python train.py --n_layer=15 --d_model=512 --n_head=4 --n_kv_head=4 --head_dim=128 --d_mlp=1344 --vocab_size=16384 --activation="geglu" --norm="rmsnorm" --norm_place="pre" --norm_eps=1e-05 --positions="rope" --rope_base=10000.0 --rope_fraction=1.0 --qk_norm=true --attn_scale=0.0884 --bias="none" --tie_embeddings=false --parallel_block=false --init="normal" --init_std_qkv=0.0189 --init_std_o=0.0 --init_std_up=0.0189 --init_std_down=0.0 --optimizer="adam_variant" --lr=0.00102 --lr_mult_qkv=0.5 --beta1=0.95 --beta2=0.99 --lr_head=0.0075 --warmup_steps=377 --schedule="cos" --final_lr_fraction=0.0 --batch_tokens=131072 --seq_len=2048 --doc_mask=true --train_tokens=614300000 --steps=4687 --dataset="wikipedia_en"
MLP neurons of a small language model. Each row is named by its layer, matrix (gate and up: input weights) and neuron, and shows model dimensions 400-463. Each number is 50 + 10 x the weight over its row's rms, rounded and kept within 0 to 99. A neuron's up and down rows have the sign that makes its largest values positive.
After each neuron's rows, "fires in" lists the words (lower case) most often at its 100 highest values on Wikipedia text that the model never trained on; "fires on" lists the tokens most often at its 100 highest values on Wikipedia text that the model never trained on. A number after a token or word is its count.

L3.gate1156:42 66 55 31 70 54 58 41 62 51 49 56 54 37 50 42 43 36 77 52 64 65 58 57 39 57 71 62 69 72 53 51 39 42 58 48 47 46 48 60 68 47 41 45 40 50 56 36 47 38 32 43 42 63 64 48 57 61 53 62 57 35 51 64
L3.up1156:42 56 49 54 55 37 65 49 50 58 54 50 52 37 54 53 47 49 49 46 58 58 39 67 42 62 60 67 71 75 46 52 44 41 62 41 42 64 41 70 63 43 52 43 23 56 66 47 30 53 51 44 42 61 70 39 64 59 70 44 53 21 44 62
fires in: "which" 93, "this" 6
fires on: " which" 93, " this" 4

L11.gate215:45 37 60 44 45 52 44 50 47 46 48 51 56 37 53 41 42 57 54 34 42 57 45 39 55 64 57 68 37 43 37 41 39 42 54 29 53 71 55 58 66 36 42 64 44 38 33 38 58 52 38 71 56 62 47 44 52 59 51 61 43 39 51 50
L11.up215:57 44 33 39 41 78 27 55 58 68 55 63 39 41 48 30 35 59 53 60 48 46 46 50 54 64 60 39 48 62 53 65 43 42 33 58 52 48 45 47 47 66 42 52 36 57 41 44 46 57 42 42 50 49 55 68 58 43 51 49 45 55 30 44
fires in: "and" 56, "was" 26
fires on: " and" 56, " was" 27

L9.gate29:58 42 42 47 52 47 36 51 47 51 43 40 54 42 50 56 52 43 44 53 58 63 51 22 41 61 53 59 46 38 59 35 53 58 55 58 46 52 43 54 40 57 59 30 47 63 43 42 59 58 59 54 48 55 54 64 31 45 56 48 52 63 44 57
L9.up29:48 68 53 58 47 61 46 19 32 64 49 53 48 44 48 40 43 58 36 58 60 57 47 55 50 70 41 45 54 50 55 50 57 48 41 55 36 54 34 49 53 54 32 51 45 64 59 38 25 59 51 52 50 59 41 46 52 55 42 51 40 60 49 58
fires in: "and" 28, "only" 20, "s" 8, "first" 6, "best" 5, "very" 5
fires on: " and" 28, " only" 19, "'s" 8, " best" 6, " first" 5, " very" 5

L3.gate984:68 41 53 55 42 45 60 52 37 47 54 41 63 57 41 43 46 12 63 59 34 33 58 54 41 42 53 52 39 52 53 43 47 52 52 26 51 47 37 68 54 41 37 55 55 50 37 41 47 36 47 48 39 36 48 59 54 47 47 49 36 44 47 58
L3.up984:58 49 60 42 49 49 25 49 65 56 52 31 51 46 66 52 58 56 54 50 47 61 57 53 32 64 47 57 43 73 49 51 40 35 51 48 55 53 41 38 65 37 40 54 80 60 44 58 46 60 58 53 57 48 55 71 50 48 47 60 53 38 37 34
fires in: "stated" 12, "said" 12, "announced" 11, "reported" 8, "revealed" 6, "confirmed" 5
fires on: " stated" 12, " said" 12, " announced" 11, " reported" 8, " inform" 7, " revealed" 6

L11.gate1136:49 51 43 46 60 52 46 46 53 61 72 28 53 50 56 60 63 34 66 34 71 43 42 55 52 56 65 36 44 45 49 56 47 37 42 59 45 61 55 51 36 53 37 42 54 67 27 37 35 58 54 52 51 49 78 57 54 32 48 48 47 46 53 57
L11.up1136:54 43 47 50 62 58 38 55 26 27 48 55 48 40 46 53 60 44 58 56 71 53 34 66 36 59 60 39 60 64 52 54 61 49 43 36 50 33 41 47 43 38 58 51 71 41 48 51 46 66 50 73 52 39 42 69 34 54 65 56 57 43 43 52
fires in: "of" 39, "in" 19, "and" 11
fires on: " of" 39, " in" 19, " and" 11

L12.gate880:67 55 53 22 52 58 46 59 35 42 51 51 68 55 50 38 30 41 52 36 46 63 36 47 53 50 51 30 40 44 33 56 47 53 51 49 48 70 51 49 42 35 54 43 66 37 38 29 63 67 46 50 38 64 65 56 49 43 35 73 27 52 63 34
L12.up880:30 50 42 60 44 55 46 63 55 35 25 59 57 46 36 37 34 55 49 44 53 75 63 41 52 37 40 52 40 53 58 51 52 42 48 53 51 43 41 52 39 48 54 49 52 67 52 47 53 59 39 55 42 55 44 48 43 35 39 32 54 56 45 48
fires in: "s" 26, "for" 22, "and" 5, "passed" 4, "of" 4
fires on: "S" 22, " for" 20, " and" 5, " passed" 4, "'s" 4, " of" 4

L9.gate1178:60 53 41 37 60 48 54 44 59 56 61 44 29 65 59 55 44 29 44 44 42 47 48 56 54 45 46 60 58 41 49 61 37 46 33 48 47 57 42 50 57 50 48 52 37 50 69 48 50 52 53 57 45 48 50 54 47 33 45 67 60 40 43 44
L9.up1178:54 42 56 32 62 65 59 44 54 50 43 57 25 47 42 53 50 31 36 49 63 42 37 67 85 54 35 48 55 47 50 47 51 44 49 48 77 52 47 55 46 41 53 32 60 22 57 52 42 51 44 50 65 48 42 44 46 53 32 36 51 40 39 37
fires in: "of" 25, "out" 14, "for" 11, "to" 9, "serving" 5, "veach" 4
fires on: " of" 25, " out" 14, " for" 11, " to" 9, " serving" 5, "ach" 4

L11.gate522:46 56 41 36 49 54 32 23 51 67 50 57 53 39 62 38 42 46 57 46 60 43 48 58 50 42 56 50 72 26 51 56 53 50 45 53 45 42 36 36 39 61 52 46 54 64 52 50 44 55 51 41 52 43 49 64 45 50 59 52 55 63 52 57
L11.up522:44 47 50 55 51 39 38 51 47 34 45 42 31 43 57 50 46 54 52 56 53 47 42 59 52 54 41 41 80 48 56 57 61 46 52 55 46 49 39 49 49 54 56 40 57 31 57 43 48 50 55 47 57 45 57 51 40 30 54 54 48 48 30 35
fires in: "be" 29, "of" 12, "1" 10, "were" 7, "are" 5, "is" 5
fires on: " be" 29, " of" 12, " 1" 9, " were" 7, " are" 5, " is" 5

L12.gate598:57 48 53 55 45 59 40 26 67 62 45 62 50 56 70 48 61 39 49 56 64 49 33 44 41 49 42 49 48 44 52 60 51 44 41 47 45 49 43 50 48 55 48 53 65 58 31 36 61 43 69 51 53 40 71 47 55 64 51 79 64 42 46 46
L12.up598:46 29 38 43 62 59 54 50 36 33 62 46 62 43 55 25 52 52 39 55 39 57 44 37 59 57 57 44 54 49 47 67 48 61 55 57 50 46 47 49 53 59 56 33 57 61 55 63 41 70 40 69 53 56 48 54 52 49 51 55 56 56 47 58
fires in: "to" 26, "by" 15, "from" 14, "for" 14, "of" 7, "between" 5
fires on: " to" 26, " by" 15, " from" 14, " for" 14, " of" 7, " between" 5

L3.gate96:58 52 56 50 39 43 33 43 50 62 57 23 33 61 48 44 56 53 62 46 29 33 69 47 49 51 56 48 51 62 71 45 62 54 49 45 55 35 47 62 37 34 30 35 79 48 42 62 42 57 52 63 51 48 38 55 44 44 48 48 48 44 40 54
L3.up96:63 43 54 43 62 60 36 53 49 53 60 53 64 44 50 56 43 20 44 34 48 45 55 65 47 47 52 58 31 66 58 47 51 57 52 41 42 34 51 40 52 48 46 43 62 59 55 50 32 44 59 46 48 45 42 63 67 65 70 43 52 53 42 39
fires in: "said" 14, "stated" 12, "announced" 9, "revealed" 6, "confirmed" 5, "claims" 5
fires on: " said" 14, " stated" 12, " announced" 9, " revealed" 6, " confirmed" 5, " claims" 5

L4.gate653:59 58 43 46 41 48 46 59 49 42 43 53 58 39 47 31 62 57 49 35 43 38 50 57 35 39 54 41 43 57 40 49 54 41 34 70 39 65 49 57 55 41 60 36 57 57 40 38 45 60 44 47 53 58 48 35 27 48 51 54 59 57 56 46
L4.up653:53 55 39 50 50 32 53 51 55 46 51 53 46 45 37 32 48 43 45 35 42 47 61 63 43 58 56 47 28 60 35 41 69 39 54 46 56 42 49 46 44 26 64 46 52 48 28 40 32 42 50 51 68 67 51 46 34 41 40 58 63 30 59 37
fires in: "footballer" 15, "artist" 10, "architect" 9, "composer" 9, "politician" 7, "actor" 6
fires on: " footballer" 15, " architect" 10, " artist" 9, " composer" 9, " politician" 7, " actress" 6

L3.gate1073:38 43 56 48 48 49 49 51 32 49 42 50 40 25 33 64 55 48 58 32 49 63 59 51 61 51 49 55 66 49 59 56 42 44 60 58 62 59 53 42 46 42 60 43 56 62 46 51 50 54 37 50 71 61 53 37 56 37 42 45 56 51 58 65
L3.up1073:38 40 63 58 46 47 53 62 39 41 50 48 36 28 39 61 44 55 34 49 59 50 54 46 61 55 38 44 42 48 45 51 47 40 57 48 60 50 52 45 59 44 53 38 45 52 50 48 58 44 47 36 60 57 43 43 59 41 27 43 53 39 60 52
fires in: "died" 22, "death" 19, "ended" 13, "killed" 8, "destroyed" 8
fires on: " died" 20, " death" 19, " ended" 13, " killed" 8, " destroyed" 8

L3.gate722:51 40 66 47 74 54 61 38 45 39 48 53 50 50 67 30 42 31 64 49 30 51 69 36 27 52 50 58 34 53 39 50 43 45 74 42 46 50 52 61 52 60 56 33 45 49 44 36 52 47 56 45 58 42 73 55 46 57 43 53 50 52 50 43
L3.up722:47 57 53 44 80 58 41 39 47 33 52 71 55 46 55 35 50 45 47 66 30 56 58 52 46 50 43 65 57 54 37 52 56 51 70 55 52 46 60 63 47 47 56 39 39 41 50 42 36 56 57 36 38 50 62 59 44 48 46 50 47 45 51 50
fires in: "which" 62, "social" 7, "phenomenology" 6
fires on: " which" 62, "ology" 8, " Social" 5, "ographic" 5, "ological" 4, " phenomen" 4

L11.gate11:47 46 49 38 40 48 44 57 49 56 59 45 48 46 61 41 68 41 63 48 60 39 50 55 55 59 48 51 36 48 51 76 60 60 45 46 51 58 40 48 58 50 29 35 60 59 37 53 58 67 52 50 70 47 50 66 41 29 45 35 66 45 69 58
L11.up11:36 49 52 36 28 51 43 57 65 59 49 23 49 55 43 49 54 36 58 55 55 47 38 63 37 35 57 36 53 29 42 42 55 41 51 44 52 30 53 32 64 45 54 54 63 53 44 32 61 64 57 63 59 53 66 53 56 51 58 45 60 39 49 46
fires in: "of" 69, "in" 23, "from" 8
fires on: " of" 69, " in" 23, " from" 8

L11.gate1151:55 48 63 52 40 45 45 54 30 60 58 46 55 32 65 52 51 52 46 62 60 46 50 35 59 53 42 31 43 32 60 59 43 58 41 35 67 50 41 50 42 50 50 52 42 59 66 31 51 53 64 44 58 57 59 65 48 57 53 47 38 59 65 59
L11.up1151:60 54 43 48 37 34 39 49 50 50 44 42 64 47 53 45 44 37 62 47 47 37 51 65 37 53 54 45 51 52 48 50 63 51 39 64 58 51 42 52 46 43 59 31 68 63 55 53 51 38 49 41 63 38 51 50 40 47 55 44 59 40 42 52
fires in: "in" 46, "on" 6, "from" 4
fires on: " in" 48, " on" 6, " from" 4

L4.gate1134:49 63 53 46 41 56 43 59 50 64 52 44 45 46 52 57 54 54 60 49 74 49 65 53 52 55 40 50 51 38 57 43 40 57 50 55 52 48 36 40 62 50 42 54 52 42 28 46 45 54 53 69 49 49 84 48 46 40 71 49 57 39 65 63
L4.up1134:59 56 54 45 35 60 38 59 33 45 33 58 60 44 43 43 39 57 44 54 70 50 36 47 45 74 28 50 51 58 49 56 53 55 29 49 22 60 46 50 62 54 32 55 54 51 37 56 54 50 61 47 48 46 68 43 43 42 64 40 61 41 43 55
fires in: "of" 29, "chief" 15, "quartermaster" 6, "full" 5, "is" 5
fires on: " of" 29, " Quarter" 10, " Chief" 8, " chief" 8, " full" 5, " is" 5

L11.gate485:47 38 61 53 46 62 51 52 57 45 44 42 69 38 42 54 52 61 55 52 60 62 67 55 46 63 57 53 53 47 40 34 44 42 50 44 65 49 41 27 50 60 54 40 64 51 41 39 46 46 49 56 48 43 67 51 35 53 46 40 66 64 48 47
L11.up485:68 54 46 60 59 44 53 40 46 43 59 41 46 46 51 62 60 50 47 41 70 38 44 34 59 34 50 40 54 36 56 78 54 67 55 43 49 45 74 30 61 65 71 60 46 51 59 30 45 46 67 37 55 47 39 44 43 41 47 55 57 29 46 57
fires in: "were" 19, "are" 14, "be" 11, "is" 9, "also" 7, "being" 5
fires on: " were" 19, " are" 14, " be" 11, " is" 9, " also" 7, " being" 5

L3.gate975:67 33 60 51 47 48 70 49 50 46 47 47 25 32 35 51 45 47 37 50 42 56 54 47 59 62 41 65 44 55 41 27 50 70 65 51 66 57 48 40 66 44 25 39 58 39 46 41 63 51 38 56 48 38 33 61 43 43 35 34 54 35 60 59
L3.up975:45 42 49 50 46 42 65 45 44 36 65 62 61 29 49 43 54 38 58 32 51 37 53 40 67 41 56 48 36 44 56 55 45 18 60 47 49 44 56 62 63 42 62 47 50 59 49 67 47 45 51 52 58 58 47 44 52 44 49 54 37 53 69 22
fires in: "death" 22, "died" 20, "killed" 6, "dam" 4, "dead" 4
fires on: " death" 20, " died" 20, " Dam" 6, " killed" 6

L11.gate412:58 40 43 45 56 55 32 12 48 67 46 34 46 31 56 74 40 58 72 45 50 56 61 40 47 49 66 33 37 53 22 36 56 38 53 53 39 48 45 38 34 59 47 54 41 52 36 18 55 53 45 53 54 60 39 65 32 55 57 54 44 52 51 60
L11.up412:55 50 52 47 38 62 37 32 58 51 49 49 54 46 45 27 46 50 50 49 40 47 65 65 57 50 46 39 53 33 27 50 43 49 58 43 62 46 46 35 47 56 50 56 53 45 47 50 50 46 55 71 47 56 49 54 39 45 61 38 57 74 47 51
fires in: "and" 87, "or" 8
fires on: " and" 87, " or" 8

L12.gate1305:52 61 56 40 64 53 52 38 55 69 80 44 44 39 48 52 31 44 46 48 49 56 56 42 53 57 60 46 59 46 62 47 51 39 39 60 36 52 59 52 48 52 62 50 46 53 27 36 46 51 40 51 47 55 63 58 40 42 61 40 55 64 42 58
L12.up1305:53 50 48 48 61 49 49 53 59 28 48 41 52 34 29 25 55 51 58 44 56 53 52 62 59 57 43 64 52 46 32 55 50 44 47 45 53 48 49 51 48 43 49 46 26 52 51 54 53 32 49 45 53 40 40 43 57 34 69 35 56 58 60 50
fires in: "it" 50, "which" 13, "that" 5
fires on: " It" 33, " it" 16, " which" 13, " that" 5

L4.gate31:43 50 48 64 47 62 41 43 60 55 46 36 41 45 33 55 52 55 42 65 56 40 54 56 51 43 45 42 56 43 63 47 59 39 50 62 53 55 53 53 58 49 37 61 55 28 53 33 59 47 45 45 56 29 42 45 65 51 42 43 58 41 73 51
L4.up31:52 47 44 55 35 47 43 65 41 62 57 41 37 61 47 57 60 58 50 44 49 42 65 41 48 25 68 50 48 29 63 49 50 42 62 53 72 47 35 60 41 36 58 45 73 44 55 25 54 59 61 64 56 48 47 38 56 25 47 62 48 61 39 58
fires in: "built" 18, "2024" 13, "written" 9, "store" 7, "location" 6, "house" 6
fires on: " built" 18, " 2024" 13, " written" 9, " store" 7, " Location" 6, " house" 6

L12.gate1145:45 52 55 44 72 36 45 51 61 53 65 50 57 51 41 64 51 47 38 60 64 44 45 37 54 38 53 37 48 46 44 46 46 35 60 51 32 51 52 52 39 39 50 47 58 60 42 62 40 63 26 50 60 49 73 46 48 68 73 73 58 48 44 46
L12.up1145:44 42 28 39 60 55 60 65 55 50 71 49 44 50 46 55 46 55 48 43 47 67 27 58 46 52 57 47 34 43 44 51 66 51 64 51 60 53 65 56 33 46 62 54 55 55 51 38 44 62 60 52 42 43 57 56 33 61 48 54 50 51 43 46
fires in: "with" 22, "has" 22, "had" 19, "have" 9, "as" 4, "he" 4
fires on: " has" 22, " with" 20, " had" 19, " have" 9

L3.gate63:34 69 69 42 52 59 48 47 61 51 41 52 52 58 53 58 47 54 55 58 50 73 35 43 55 60 45 61 41 64 37 28 47 59 53 55 37 57 55 51 36 65 54 57 44 53 52 38 68 49 31 39 55 44 64 40 33 70 40 51 59 30 47 38
L3.up63:50 55 45 47 58 48 51 44 36 35 41 35 57 56 59 35 35 56 56 49 51 61 35 53 09 63 43 42 43 48 40 50 45 45 64 55 52 32 41 53 57 77 45 53 30 53 42 36 54 53 48 43 47 56 61 46 50 55 57 37 57 43 46 64
fires in: "championship" 17, "cup" 16, "tournament" 12, "match" 10, "trophy" 10
fires on: " Cup" 18, " Championship" 13, " tournament" 12, " Trophy" 10, " match" 9

L9.gate829:47 41 41 38 52 47 48 37 54 38 54 58 42 46 56 60 62 51 49 45 45 44 55 37 49 60 51 57 49 51 48 41 39 50 66 47 51 61 49 57 44 53 45 58 27 33 48 53 53 57 39 54 56 67 46 42 45 51 70 43 58 42 46 33
L9.up829:52 65 46 37 36 33 43 51 64 37 58 48 53 37 59 68 24 53 47 64 50 43 33 39 54 52 40 61 47 61 54 38 64 50 59 58 59 54 57 58 63 41 23 45 44 68 39 51 50 53 53 59 26 44 41 50 59 46 45 61 39 61 33 35
fires in: "was" 48, "is" 15, "had" 6, "two" 5
fires on: " was" 48, " is" 15, " had" 6, " two" 5

L12.gate754:54 54 56 61 44 53 32 38 45 64 44 53 39 49 58 55 42 49 47 58 61 46 47 42 49 74 38 61 76 48 50 50 55 51 33 58 55 64 36 58 48 47 56 42 65 67 52 21 49 62 40 43 52 66 66 65 43 65 42 52 40 65 31 48
L12.up754:52 52 53 51 53 50 52 61 46 61 56 38 50 69 51 70 64 65 41 45 49 38 64 50 47 59 54 40 46 42 46 51 42 48 59 60 42 32 63 54 54 50 60 40 53 65 41 43 26 53 43 51 55 53 59 47 37 61 50 57 57 63 52 59
fires in: "is" 42, "was" 33, "are" 9, "a" 6, "were" 4
fires on: " is" 42, " was" 33, " are" 9, " a" 6, " were" 4

L3.gate1023:36 48 50 47 69 55 55 38 48 62 60 48 34 46 50 53 59 55 70 42 50 52 65 27 58 51 51 35 80 62 51 41 40 52 59 60 51 47 54 44 56 49 60 34 38 58 73 48 53 54 51 51 27 36 53 42 57 56 52 51 48 75 56 50
L3.up1023:30 57 45 48 61 37 43 42 56 37 73 51 38 46 28 29 60 56 58 45 54 48 56 43 59 48 45 37 57 67 57 40 42 38 54 51 46 61 48 37 71 31 59 40 53 53 52 61 48 49 73 46 46 44 49 47 49 39 61 36 46 47 48 47
fires in: "which" 46, "where" 29, "what" 9, "although" 4
fires on: " which" 46, " where" 31, " what" 8

L11.gate593:40 60 42 56 54 59 46 53 50 40 54 59 44 61 42 47 49 58 64 40 47 63 52 45 43 56 45 59 56 39 52 53 42 65 44 54 45 60 32 42 43 51 30 48 51 57 35 33 34 70 59 47 55 47 67 64 37 58 50 57 66 49 48 38
L11.up593:56 69 65 58 49 59 55 46 51 50 46 40 57 57 49 56 59 45 44 57 57 42 51 45 44 55 53 47 66 46 59 70 51 60 58 48 48 45 56 67 65 70 59 48 52 62 53 39 45 45 49 52 49 33 51 47 46 44 61 54 44 45 49 54
fires in: "to" 33, "is" 14, "were" 14, "be" 10, "are" 5
fires on: " to" 33, " is" 14, " were" 14, " be" 10, " are" 5

L12.gate1307:50 50 61 49 50 36 61 54 53 50 51 52 55 29 44 44 45 56 37 44 53 57 49 34 31 50 48 69 54 50 29 55 48 51 55 30 50 49 39 43 50 44 42 53 35 42 41 28 56 49 45 47 48 54 55 68 47 50 53 63 38 37 53 62
L12.up1307:51 56 46 66 61 61 44 44 54 47 57 51 48 56 62 41 46 50 47 50 51 43 38 71 45 52 53 30 64 57 59 43 60 45 30 57 49 43 43 34 47 58 43 49 77 65 44 50 53 58 51 61 58 57 44 47 46 48 43 62 63 44 49 40
fires in: "was" 25, "is" 8, "been" 7, "being" 6, "were" 5, "as" 4
fires on: " was" 25, " is" 8, " been" 7, " being" 6, " were" 5, " as" 4

L4.gate1114:47 27 51 36 54 47 64 53 37 50 52 55 42 45 33 57 45 77 56 53 41 36 53 51 50 39 46 31 45 46 40 40 50 77 46 51 56 40 37 60 43 60 40 31 62 68 51 37 28 64 66 38 63 36 42 54 38 41 37 54 50 44 46 53
L4.up1114:48 36 56 51 42 40 54 36 39 35 58 59 54 44 68 45 59 50 48 35 54 46 46 51 60 36 47 46 48 52 29 45 45 60 56 64 54 32 63 43 48 31 53 46 38 42 43 61 52 51 38 51 58 49 61 42 35 58 49 57 57 22 50 20
fires in: "microbiologist" 11, "artist" 9, "composer" 9, "poet" 8, "architect" 8, "bacteriologist" 7
fires on: "ologist" 25, " poet" 12, " architect" 10, " artist" 9, " composer" 9, " actress" 5

L3.gate12:62 77 47 50 70 50 51 48 46 62 58 56 47 59 52 61 50 46 52 52 52 55 52 44 54 42 43 33 48 38 52 60 39 44 48 56 45 52 54 49 57 60 54 50 68 45 66 41 42 43 44 45 51 34 46 60 28 53 54 56 48 52 51 39
L3.up12:46 59 47 47 63 47 62 55 49 65 49 47 50 43 48 74 60 60 67 47 41 47 44 55 48 46 47 54 43 36 49 50 38 70 31 40 47 55 54 37 53 33 64 66 62 61 56 61 42 60 48 77 43 51 62 59 61 47 64 58 39 44 52 63
fires in: "has" 53, "have" 34, "had" 5
fires on: " has" 53, " have" 34, " had" 5, " Sas" 4

L12.gate918:42 53 42 52 43 54 58 60 56 49 49 49 57 49 51 51 47 45 55 28 41 74 55 62 52 47 56 62 37 49 53 52 30 47 67 59 59 60 63 32 60 60 60 51 58 52 39 48 62 66 37 59 40 68 58 62 59 43 43 31 50 30 57 47
L12.up918:58 43 30 49 48 60 37 44 33 56 49 43 61 32 43 56 63 51 62 56 53 56 38 56 41 46 51 49 47 39 48 49 50 41 54 43 55 56 54 60 70 41 48 55 38 55 48 40 61 46 50 47 57 41 64 31 60 54 56 61 62 23 63 43
fires in: "al" 50, "ismail" 4
fires on: " Al" 50, " El" 6, " Is" 5

L11.gate506:58 53 48 33 57 54 78 53 48 63 67 46 51 25 57 44 60 40 64 45 64 44 54 54 52 53 47 48 53 44 52 61 39 59 55 49 41 49 62 45 40 56 38 48 46 67 46 56 43 69 62 36 57 39 53 46 42 49 59 62 56 40 51 27
L11.up506:52 41 50 58 53 62 42 52 45 42 66 31 68 30 50 56 61 50 58 52 50 36 40 57 50 44 43 56 56 52 36 45 53 56 47 50 60 57 50 56 51 43 45 53 72 53 51 65 54 66 46 59 65 46 37 47 54 66 57 62 57 39 38 49
fires in: "of" 21, "to" 18, "by" 9, "high" 4
fires on: " of" 21, " to" 18, " by" 9, "ow" 4, " J" 4

L12.gate90:41 58 49 48 66 44 40 49 62 66 52 54 45 40 48 39 41 58 42 46 59 26 42 53 54 55 60 46 65 50 52 57 51 51 47 42 46 61 30 43 41 51 33 41 69 30 50 37 49 71 46 40 38 51 57 61 44 46 46 65 58 37 45 59
L12.up90:67 56 28 50 67 47 51 62 49 51 60 35 52 33 59 41 59 47 45 48 42 45 49 53 33 50 47 47 58 40 48 41 44 51 62 57 53 42 38 26 64 47 45 64 54 59 45 51 48 58 51 56 65 57 55 56 29 49 48 42 55 36 62 39
fires in: "had" 27, "have" 18, "has" 18, "an" 14, "are" 8
fires on: " had" 27, " have" 18, " has" 18, " an" 12, " are" 8

L4.gate1119:31 48 41 55 64 52 57 47 41 63 49 41 31 42 62 38 31 60 50 57 38 38 42 46 47 46 50 46 54 41 60 28 35 50 57 60 46 57 49 51 57 41 49 50 38 53 24 52 58 38 59 41 47 47 35 57 43 56 48 52 40 61 67 43
L4.up1119:57 31 63 50 62 54 49 48 49 56 44 27 41 65 43 59 58 48 43 63 42 54 54 43 40 56 39 45 54 60 43 51 38 45 48 54 57 57 38 55 47 54 39 40 57 48 48 63 37 44 49 46 47 55 52 51 55 57 45 57 42 61 68 61
fires in: "2002" 14, "1996" 10, "2001" 8, "2003" 8, "2023" 7, "1997" 5
fires on: " 2002" 14, " 1996" 10, " 2001" 8, " 2003" 8, " 2023" 7, " 1997" 5

L9.gate468:44 61 52 44 61 31 46 51 57 40 74 50 55 53 47 46 54 62 47 36 59 57 47 45 48 39 56 44 52 55 51 58 53 32 63 49 66 47 54 54 56 51 53 48 44 62 46 47 57 59 58 51 46 44 49 50 49 63 50 55 38 47 52 49
L9.up468:61 62 39 62 59 55 46 50 44 83 64 49 34 49 46 44 42 59 67 44 42 46 51 68 47 49 53 44 57 47 48 53 56 41 31 46 47 45 60 44 54 62 56 47 49 43 47 40 50 71 58 41 44 54 47 50 58 64 57 55 47 68 47 44
fires in: "and" 44, "or" 18, "with" 10, "of" 7, "to" 5
fires on: " and" 44, " or" 23, " with" 10, " of" 7, " to" 5

L3.gate899:50 45 39 46 53 40 44 32 54 45 42 26 49 38 46 47 69 58 70 30 32 56 51 60 42 36 52 32 45 45 49 59 43 28 70 47 43 52 49 44 47 52 49 54 57 74 55 37 57 54 62 56 51 56 52 65 23 42 39 60 47 61 67 40
L3.up899:55 52 46 41 59 68 41 34 42 42 52 56 58 46 34 49 38 47 45 37 38 49 60 38 57 55 36 57 52 50 53 52 39 45 58 64 45 40 57 56 46 61 38 52 55 43 41 50 43 44 51 35 57 29 45 51 65 59 50 44 51 38 62 41
fires in: "father" 15, "daughter" 15, "wife" 14, "mother" 12, "son" 9
fires on: " father" 17, " daughter" 15, " wife" 14, " mother" 12, " son" 9

L4.gate944:44 35 54 49 54 59 39 44 71 54 59 74 57 57 68 49 52 37 52 31 61 50 59 44 45 49 37 43 36 45 48 45 50 55 57 52 44 47 64 52 58 44 52 54 52 48 48 57 53 38 40 48 50 48 49 42 35 64 46 46 49 32 43 43
L4.up944:61 59 44 54 57 43 37 56 45 48 52 54 29 49 70 49 44 52 52 47 45 46 45 73 35 54 52 56 57 49 60 48 65 56 44 60 57 41 44 65 50 58 56 41 58 38 48 36 56 49 48 43 51 44 49 38 55 65 34 65 43 58 35 45
fires in: "league" 22, "liga" 13, "championship" 12, "cup" 8
fires on: " League" 22, " Championship" 11, " Liga" 11, " Cup" 6, " in" 6, " played" 6

L11.gate628:47 58 63 53 52 41 32 29 48 56 63 58 35 63 66 47 59 49 46 41 56 34 47 57 55 42 70 56 57 47 40 39 53 55 51 56 29 50 36 51 55 50 45 40 60 44 47 45 54 63 35 41 36 51 63 79 27 44 63 56 51 34 36 57
L11.up628:50 45 39 45 60 50 49 62 65 30 32 49 45 57 42 43 58 29 53 60 75 36 49 53 68 61 57 63 49 45 46 50 58 61 43 42 65 52 52 46 46 59 37 52 53 44 62 60 28 56 42 60 60 50 57 37 48 42 59 40 62 40 48 45
fires in: "of" 66
fires on: " of" 66

L9.gate1218:44 51 40 45 57 36 55 62 65 24 36 48 34 33 53 73 52 64 43 49 40 46 56 46 49 19 51 59 63 46 40 57 39 68 56 71 49 53 48 39 54 47 52 42 63 65 53 54 50 52 43 52 37 49 64 39 42 51 54 42 66 43 41 43
L9.up1218:36 66 35 50 60 58 50 38 39 51 45 57 48 29 51 51 52 64 47 46 54 32 37 58 49 48 46 69 38 33 60 42 57 34 36 32 52 33 55 63 47 49 72 61 72 50 60 40 42 34 55 45 46 62 51 47 58 57 53 49 48 56 48 58
fires in: "al" 58
fires on: " Al" 71, "Al" 7, " Bal" 5, "al" 4

L9.gate1327:57 61 56 61 61 84 60 56 61 59 66 68 43 38 52 51 34 37 40 40 62 36 50 45 53 50 47 56 38 42 63 49 48 47 58 54 46 62 51 53 47 56 45 27 67 49 63 61 42 64 41 35 57 52 49 33 60 52 49 51 45 38 44 32
L9.up1327:33 56 63 31 58 52 44 62 53 68 56 61 54 51 67 59 47 71 73 46 41 43 50 59 30 62 59 55 49 39 52 52 34 45 48 72 51 41 39 41 57 43 35 36 41 56 36 57 60 59 41 64 34 66 45 63 37 50 60 51 51 45 47 39
fires in: "is" 38, "has" 24, "had" 10, "s" 6, "have" 6, "are" 6
fires on: " is" 38, " has" 24, " had" 10, "'s" 6, " have" 6, " are" 6